Weights of a small GPT-style language model, trained from scratch on English Wikipedia: MLP 1024 tanh GELU, LayerNorm before each block.
MLP neurons of a small language model. Each row is named by its layer, matrix (up: input weights; down: output weights) and neuron, and shows model dimensions 48-175. Each number is 128 + 32 x the weight over its row's rms, rounded and kept within 0 to 255. Numbers have three digits each.
After each neuron's rows, "fires on" lists the tokens most often at its 100 highest values on Wikipedia text that the model never trained on.

L2.up175:117092149167217152088172129134181105137144098062116067125107149165118139133183098172142118130156149127095093146115158131156121148149139102124109151179095106166164149173102159116090096145154126151126131170137097140139146135136092150082159120125090126132130131121119141071086180131158107122175091180152150140046121111184089130117116077146135065061123123125107085109145193143127129130175
L2.down175:135162109141096116140105104093098152145066141112122152111074078124134117125090069083168111162124192119157072110130109137115122158061138088202114142178120088152116119171062145078075183124160128152097126112113112164168153124152125105179152185155182143152140131147192172151098136147150131161116167114179137171125159152132115077118076123124132139134080071123129096121143130087146151148164
fires on: " known", " on", " on the", "ific", "ish", " first"

L3.up276:132140149107177202087155101106193122152146135091103119080175071144081147121085060077033041101103208112118132094140130108142129184114133168181139077110149091100126149099128155173109123086166083113138087132135115139185132094134081092190142136135162107101138163166166070086104114119120109124177129128117174146108123146102147115129125122101162159157175088134088079102122141140131108086119
L3.down276:135153123155099073111075129182154114059087073053132137094149150117087080144122112198146185136183083135077118085150113138172111116188157146144109148163141129107172103077109154119170129091144123114082144176128166102107131134132165149106089114144131109138140124105201120185141114119184079145128178131174137123131112158102148101172099093146137130133124169125131118123098056085045079106132
fires on: " out", "-", " un", ": ", "uch"

L10.up719:115217134106092125132117138159131141102143078114109096162154134102111200139153131119103142124118131123111133206079107186106134128136105111152140103134100100135124156063114154107118139159179075140149139197117169082118107122116156138057149106079161182079135105120139154124165173135155135197112135153087185145122168106152079169095121204112092136130078156157156146115036143067098106173117
L10.down719:179076134144122169110123124103072113106112130127093119122137175148098076149119179160103111106173175191107160130123098078141132104088153146087123129096144112077094118131097145154146107127117124171102197171149132079104146122145120150161192115110136144126134112106170072119143160132174124148173116135116161129117142107135102148110172159155118110088161150135152175144096171122163081106127
fires on: "s", "S", " (S", " sp", " S", "n"

L8.up607:172118104146093105120107130162152160087065136133135072131132104117187125114120107080156112106122141129175175159102107182119088129192116083108170099107096130123118159101100112125104119114149152091154115149118118107184087121123114124156115076130094094188088125095108035164085105087144128118192149098195175181224140135097143105133164218114126137081105136106113140147192124127107131126183
L8.down607:127120150116191078130145156155142132099102168133111153140138167119152118149119144131092126115167108054132084123175107103147067111115144143087134176138118160116117164126079111124173049109133183136068102139221112151088166098136136107139113147089087135122132139121060169119135100159111129104159185094117113185167167098092094129135145064148112143166131082190158115156084168163155105138102
fires on: "im", "s", "if", "ak"

L10.up316:153102089107154141161137115135150156122156115098124081133135094088111102148107172144078140051153112131103087128173095144108123145082098106093171133146086073075118172124105126091129106100097097131110126157192145202143110122091173173082198124099133126242136175139125128107131145197114097191090120146142100079158121135146114139149093058118151149157136112163086121166147165133178107112105
L10.down316:120108057051104112116126148144119166180129110131049109154180122152180129150173080153092199155136127159116119106148167129059149144131136131147098087106100145189082101131142119152122096169202088156126174134116121118100192153146108168133062140118113129103124098133151149112092122115100124106063136087139176125145135139132142180136124117164072113099103117150175110107145149150081155120133
fires on: ",", " ", " \"", "if", " App", " ("

L3.up786:164084127103132148078156169117150107137114114118091103094147117165164142163178175180077149153128125131122148157217105134179128106140114137134106146113122171100096123172154017125126132094107168126120115142131148150080165149113123132129084140107129164090178149102116144139119098129150151166065116133142090083109110100149126137074095111081176087103094079176169112113091150190127105066149
L3.down786:152184131139109142105128071114152129182096156140167125060116086142108085143166073166053179142108136124167166086151097113134101145129089084118141181118132098086121113146116079129162098111084100153150130136169106079093147163185146129142098093117177139164157109134144198102149098157109137101105146139186146159151176134083090101098145139147150095158128149115162096124171192135108111108187
fires on: ":", ": ", " or", " than", " of ", "cept"

L2.up158:118093164119111122169064182097143152140091167103114121162183140104146150143127122170138145133137084149165110150190097149174117118126125098174170108129183171118118075094143059071101119172202098120102194136144124177119142108107112172098156131129141139102119099164131117112127120078145136109067114124110171128084108135134113156111111085140128206123177105076172112059125126169049085108190
L2.down158:145108131110148166105194166147110142163078152096103080119140071161133216132135195183051129136113138148144145182146124134099161177093109127130119199088130164103142120146126138100046104121148149121105139082115068150153090119129119180188121173152123108108081145128124069084097144093047101122113092167162141104154140124093099119106077183141102112124165088065169125112101153113120152094066
fires on: ", and", "s,", ",", " –", "er,", "s ("

L3.up18:161148167100060173103104116080167147107115166130142138181169157130059130158129107193091126131152078132132132137110087127101102169150108167157096152096215048100078103093178079172097169127177117163118151137116115131168154095126149106108100145188123125099156082152124118104110131117122057089170142120121161166143104151101106117095134085154134164167140117100160148088080088110147146071137
L3.down18:141155131159184135101215168154096104140094114130096117093071130093085140162119140142124199159120115200140082083129194105136171143039169126139127102136171110146123139153105116119146093095156118116157181104160095123134149138123117151118145119135104113120140139074153093088104090192140130123056142189203149129113156093100142146114133166071145126131115123168114148093129111129126107139091
fires on: " (", ".", "\n\n", ")"

L2.up665:107089143116151108143122109192111139123109109114117157156174139143149102153115136115124070164157136170109096144180113143152095142167052061185176151130135163097159097114105090160140147094072117119122118245157089160105143119147156155165110151138223134093124120162125103154162068185149164152120107163073198072094123142158091132121091162121108126097116096137109153104130179117129142096207
L2.down665:129159169154098177143184112130130104154137134133118091193100062117150066136168105123113133141104130121155132111113191183124118195121127148113144110099142087096177192101082129178137077070081169141074158092119118125150147160164114105126150089129187192083097124173143060147164117156113123122141137150134106058160096159177108122146133109166110118132113129124141112103163162134074102065118
fires on: ": ", " from the", "onn", ":"

L3.up148:144087114107088140134107159164174143171098134142137100183147100149131078139150119133091077128155123128153145111054116145177073095155098079127103058116136131089152158142104124107126101146093131129041109106159140115136177165120104063164133142147111083179126122178101154141167114161113210070063128103158099115177160148140100144127118146121099141154132156140180145100184143188164079117163
L3.down148:132125120152092112105150143144102157098141125143110075103151118178111116167135160158081153152118089137094107104135090088095135165173116141136190149120107117144137137133094099119098145121144120147110114119101082201084124106162191164058151177077093065090160158087134139136148134093171138205117122161164112164145095128157178117134118141078150119131091177132096133105148135158148073071145
fires on: "v", "ell", "ic", "all", "oc", "on"

L8.up496:120177126112119119122152124104136131115092161115138110142094166168098125111141106087148113126091145094138213113167116063089105162111087103089133097152130213163096135138145147121152139179193147135090092190124153143145158171065112176071159143118149089127140117141123125135135116195139123121154137169138111133090105065113129090084161185094120160170126096155127135096101162164086130110097
L8.down496:116151066071090125144117103182136124155127141163116086104134129126101124108108122183135115121108129124159116159136133105126088078107109135136112146183166154082121101161115136156105112128150103103088124133137160142115096146129066080079136127108119120107115127110124079103141128100118098147151161126168189116109177144158134149131097136119058185082117064146119104089143062195161158139104
fires on: " s", " b", " m", " ex", " ar"

L2.up328:138084126092190138140110129107099120147063122146158162106159138166096172152071138142148109139105124106128128115125119166118188153106093162158112099139178143072151164147104146163140116111143148152150158073102158151150179121100097098109085172182182056122125176088116116123088128151168070156154156169076100105125154081126193177109123151163104102119167091081197114133123162122115052175133
L2.down328:121134114130111123134109128127151159052120112151112151089077138162124153112153125115048159139112192134161107169107125107124132127147127113093111096192091138142139142175141165038093057105148121163094157124165161126111101168099053110137117109117140133138142131118115141107155159120148122082112139141101115104183132150081174093139123149160108112134170129104142142164092123087068112130195
fires on: " h", ".", " st", " them", " her", " it"

L2.up431:116069095150126171081115074147117123165124135109146124162133082103118167121150137164149133067096130138099135129179069160098103104138109102181156083113140108108160110122186166109120118101117146148106191199137173146131178100121077132083169133133135093115153150134158116136072120078113103196102101116115121137106110131137132166088168093115097178110193089129117143084133095172133120096150
L2.down431:146082162127171166141166161082132182131123159142132113118093107092117151153080091103094128134168146134165052095119173199140152147075187166172090169100156136093140139103124132094070113129129137122109153098090141142199082072125089160167113113119138108147099114121102111099167087082128129142058118208174137086192128119098102112152110056135188108184120110121120097144172141130093134132085
fires on: ",", ", and", ";", ", but", "ourt", " until"

L7.up802:178178104090079118122133120164106161112201077099141087128174119073103148107111101145075165118135083126163202194119140135087123140096158093132143144130081055124166120079125102142141124151169135102174127159139128154164133102091124214128101150142195179100158053164155065099159117087139101204136149143154146117153149084062133108121129148133072093099102108152133107090116133091107157087119
L7.down802:099139109134143110113134164135165138146090137098159117113104161122142121096145109125104141157187149139120109113144109089081084127084147148110078096119163126116083141140128169119075146128135073182126130108112091115127215145125172158088212158136152113170131090108107040146103146130110104156179124191129092125086141113171110133183165144135186116082099117150083118176127100090111145133161
fires on: " s", " S", "es", "s", ": S"

L7.up707:072095144146162140168133114145108095121121063193161117138116104141147182100084142137173143104134081178069085127187096136149129129112103145124153116132105182148084132184162132061169071144104143149099145141124176062113185155085149090088145161117139136155156090115131085018118118114140157103118185199159157157088132155138124146125046101072100159162152035158110174076160095135136135143168
L7.down707:163098179136201135131109089140093082110137098086128116169204146118148151155141151174087169122107125095132114181176089149116083147121093184105112115180141131113132112186124116148138093083142161139179106165125131108128146086154115071085116083131102115122119034095101108124156176101109212118097158173169145116128234160111120104120121130111125143094164154104115085090154141154142134116058
fires on: " or", " per", "ur", " red", "-d"

L7.up441:113085133122132086106163148070166106195128111138161155150162124114092127198116144101148147142137126060121119143153167164105104155118092181156083090135159134140150192122062142168127119177108091165130090079125109103109139145154107135187146166203090106174181135091163167096094120199156102126172197123104145221124104144133142121104163082096142017149145082104169128071153146098179163106034
L7.down441:120115108099122115112137125157080203094103144099141119150122129182106116133094161099125102171123139113175163157090115093150124094141092124174135104093123152157109143124146107125135102120132133120147103120098103127122086119151177125101138174165139115138096139135178144099168158128061108088159180217127119181193146091101160104118110123158151158146087143108185153199073095070120129175222
fires on: " sp", " her", " h", " born", "ab"

L2.up61:153096089172140139122070127108161146135090107156121130132142157096217093100114148133143108083101074132135145119155115110094144092189069149123184121076155087201129139119124081126117099135167142137084159185108151132101109131150139179095168122126118138067093098155143190113113127128168180148111124134130152080151121108162110107105145131081129116104152081098135104121134083201107094069167
L2.down61:150118142091163152128170135107139145110123148136100170155126136135119132093116150093083139116098110109122139170163113131098091110132114086165071187121141065127195169195138161064127121189094156039177105091087139115137144140126166198113130159115106107122137156064150098087120169068111121104129123113144125154180105136085162131101123167155116135089140105121156098156097096093156151085168
fires on: ", and", ",", " month", "ark", ", and the", "aw"

L5.up544:125136103123122115094148081121140110154107172154113095088102138107102133101121103154111083159120169124139135157153147175107098167064121093101138125151115130144155125143135148138094092169114153164159130076139092099129119112117116105108122059066105104177147126170094112152157130143097122123124194121152149090166125100136103145059099162108127118073115085150174132096173169120097142127121
L5.down544:107159150092101208129096125149111103103147195107115080124169186143150158163116134131105155103071175105118150139105083144130162084161111144154175098179132082142147161177112155115086164119163105169143075134138164122136115116105193146141117131129091098133133137176110129095136137126176129127137145149106117103084156171111123099117147115101107121099125159125121174155084129069162115124160
fires on: "f", "et", "st", "ain"

L2.up875:158169147129223124100119135148112119158106130147148146121099183135124105132114094176080147158169151136123114116119109192103075104071089109043129102104120103124100155154181177109096141137105158087201151098143100116121120081142118080110163160083147109152103166170112117126142067124069135127137135089123162135170136124178128146079070139076101111155122123092151144123183112121098142123120
L2.down875:109084178173102140150124150116133110139110103132102106140199159134157108159136109156134130097095093054164129093153196113093140134149111181104087111078125127141132084112159199102114135115137091089141156121157132116116188146135097172151123073110115153156166111075073157102191116118097129190068113178083126144137171156132149102116094148142113122145142079086151084137136129143073103137132
fires on: "f", "et", "ty", "ister", "x", "ory"

L2.up847:130128137148104138131138073124113153103146156117116133140187088143139162077105180185104130124156131143184129112151118121099061103098088077126184158080135124085128087011176094115115157173121097166125172201149068209119160083129202135140125161152115090136144115203117094087094140056111095152089118088113102104140107133185168123172156102117109147133158131143151117106111096071162109134218
L2.down847:098112120081207154129199106177173150105075170152162153111163176143138149114118116174094118128146127089101062159120104145142106193093113085189151151116123157122145168176158099112104078101174143130057115078146157106173121150213154107157114233147125093097143172092144118144097094131166103069130083145168138085079046125125109151122087092078134150109182138086177084156144149142124126087125
fires on: " | ", "; ", " (", ")", " |", ";"

L3.up62:085115104091117171113124206135138123086116126182135120111116104150153137164104102115113063152106062160096111156150149119131082090135090107120110164174170155130189080136118114086164130121120146150112134193150214187152113113132105189114127174161173170122109139084100150098140130136110134141077121164135100109173160091142089107137074159090170062091078115094150137086118140177098111073112
L3.down62:122172049139115103192131124076144078130133151142100093093167081034162122093125121143109093146145149130117179115202175079151119083160128136157135105169148084130166105148141124189099173157130172122170113175052125068112113199188105093140080053104111122099125161135103120094026141121153147104191150163138151160072158158090089140130152124101098142159108071146150112126178146131145062157099
fires on: "ign", "id", ":", ": ", "ore", "ier"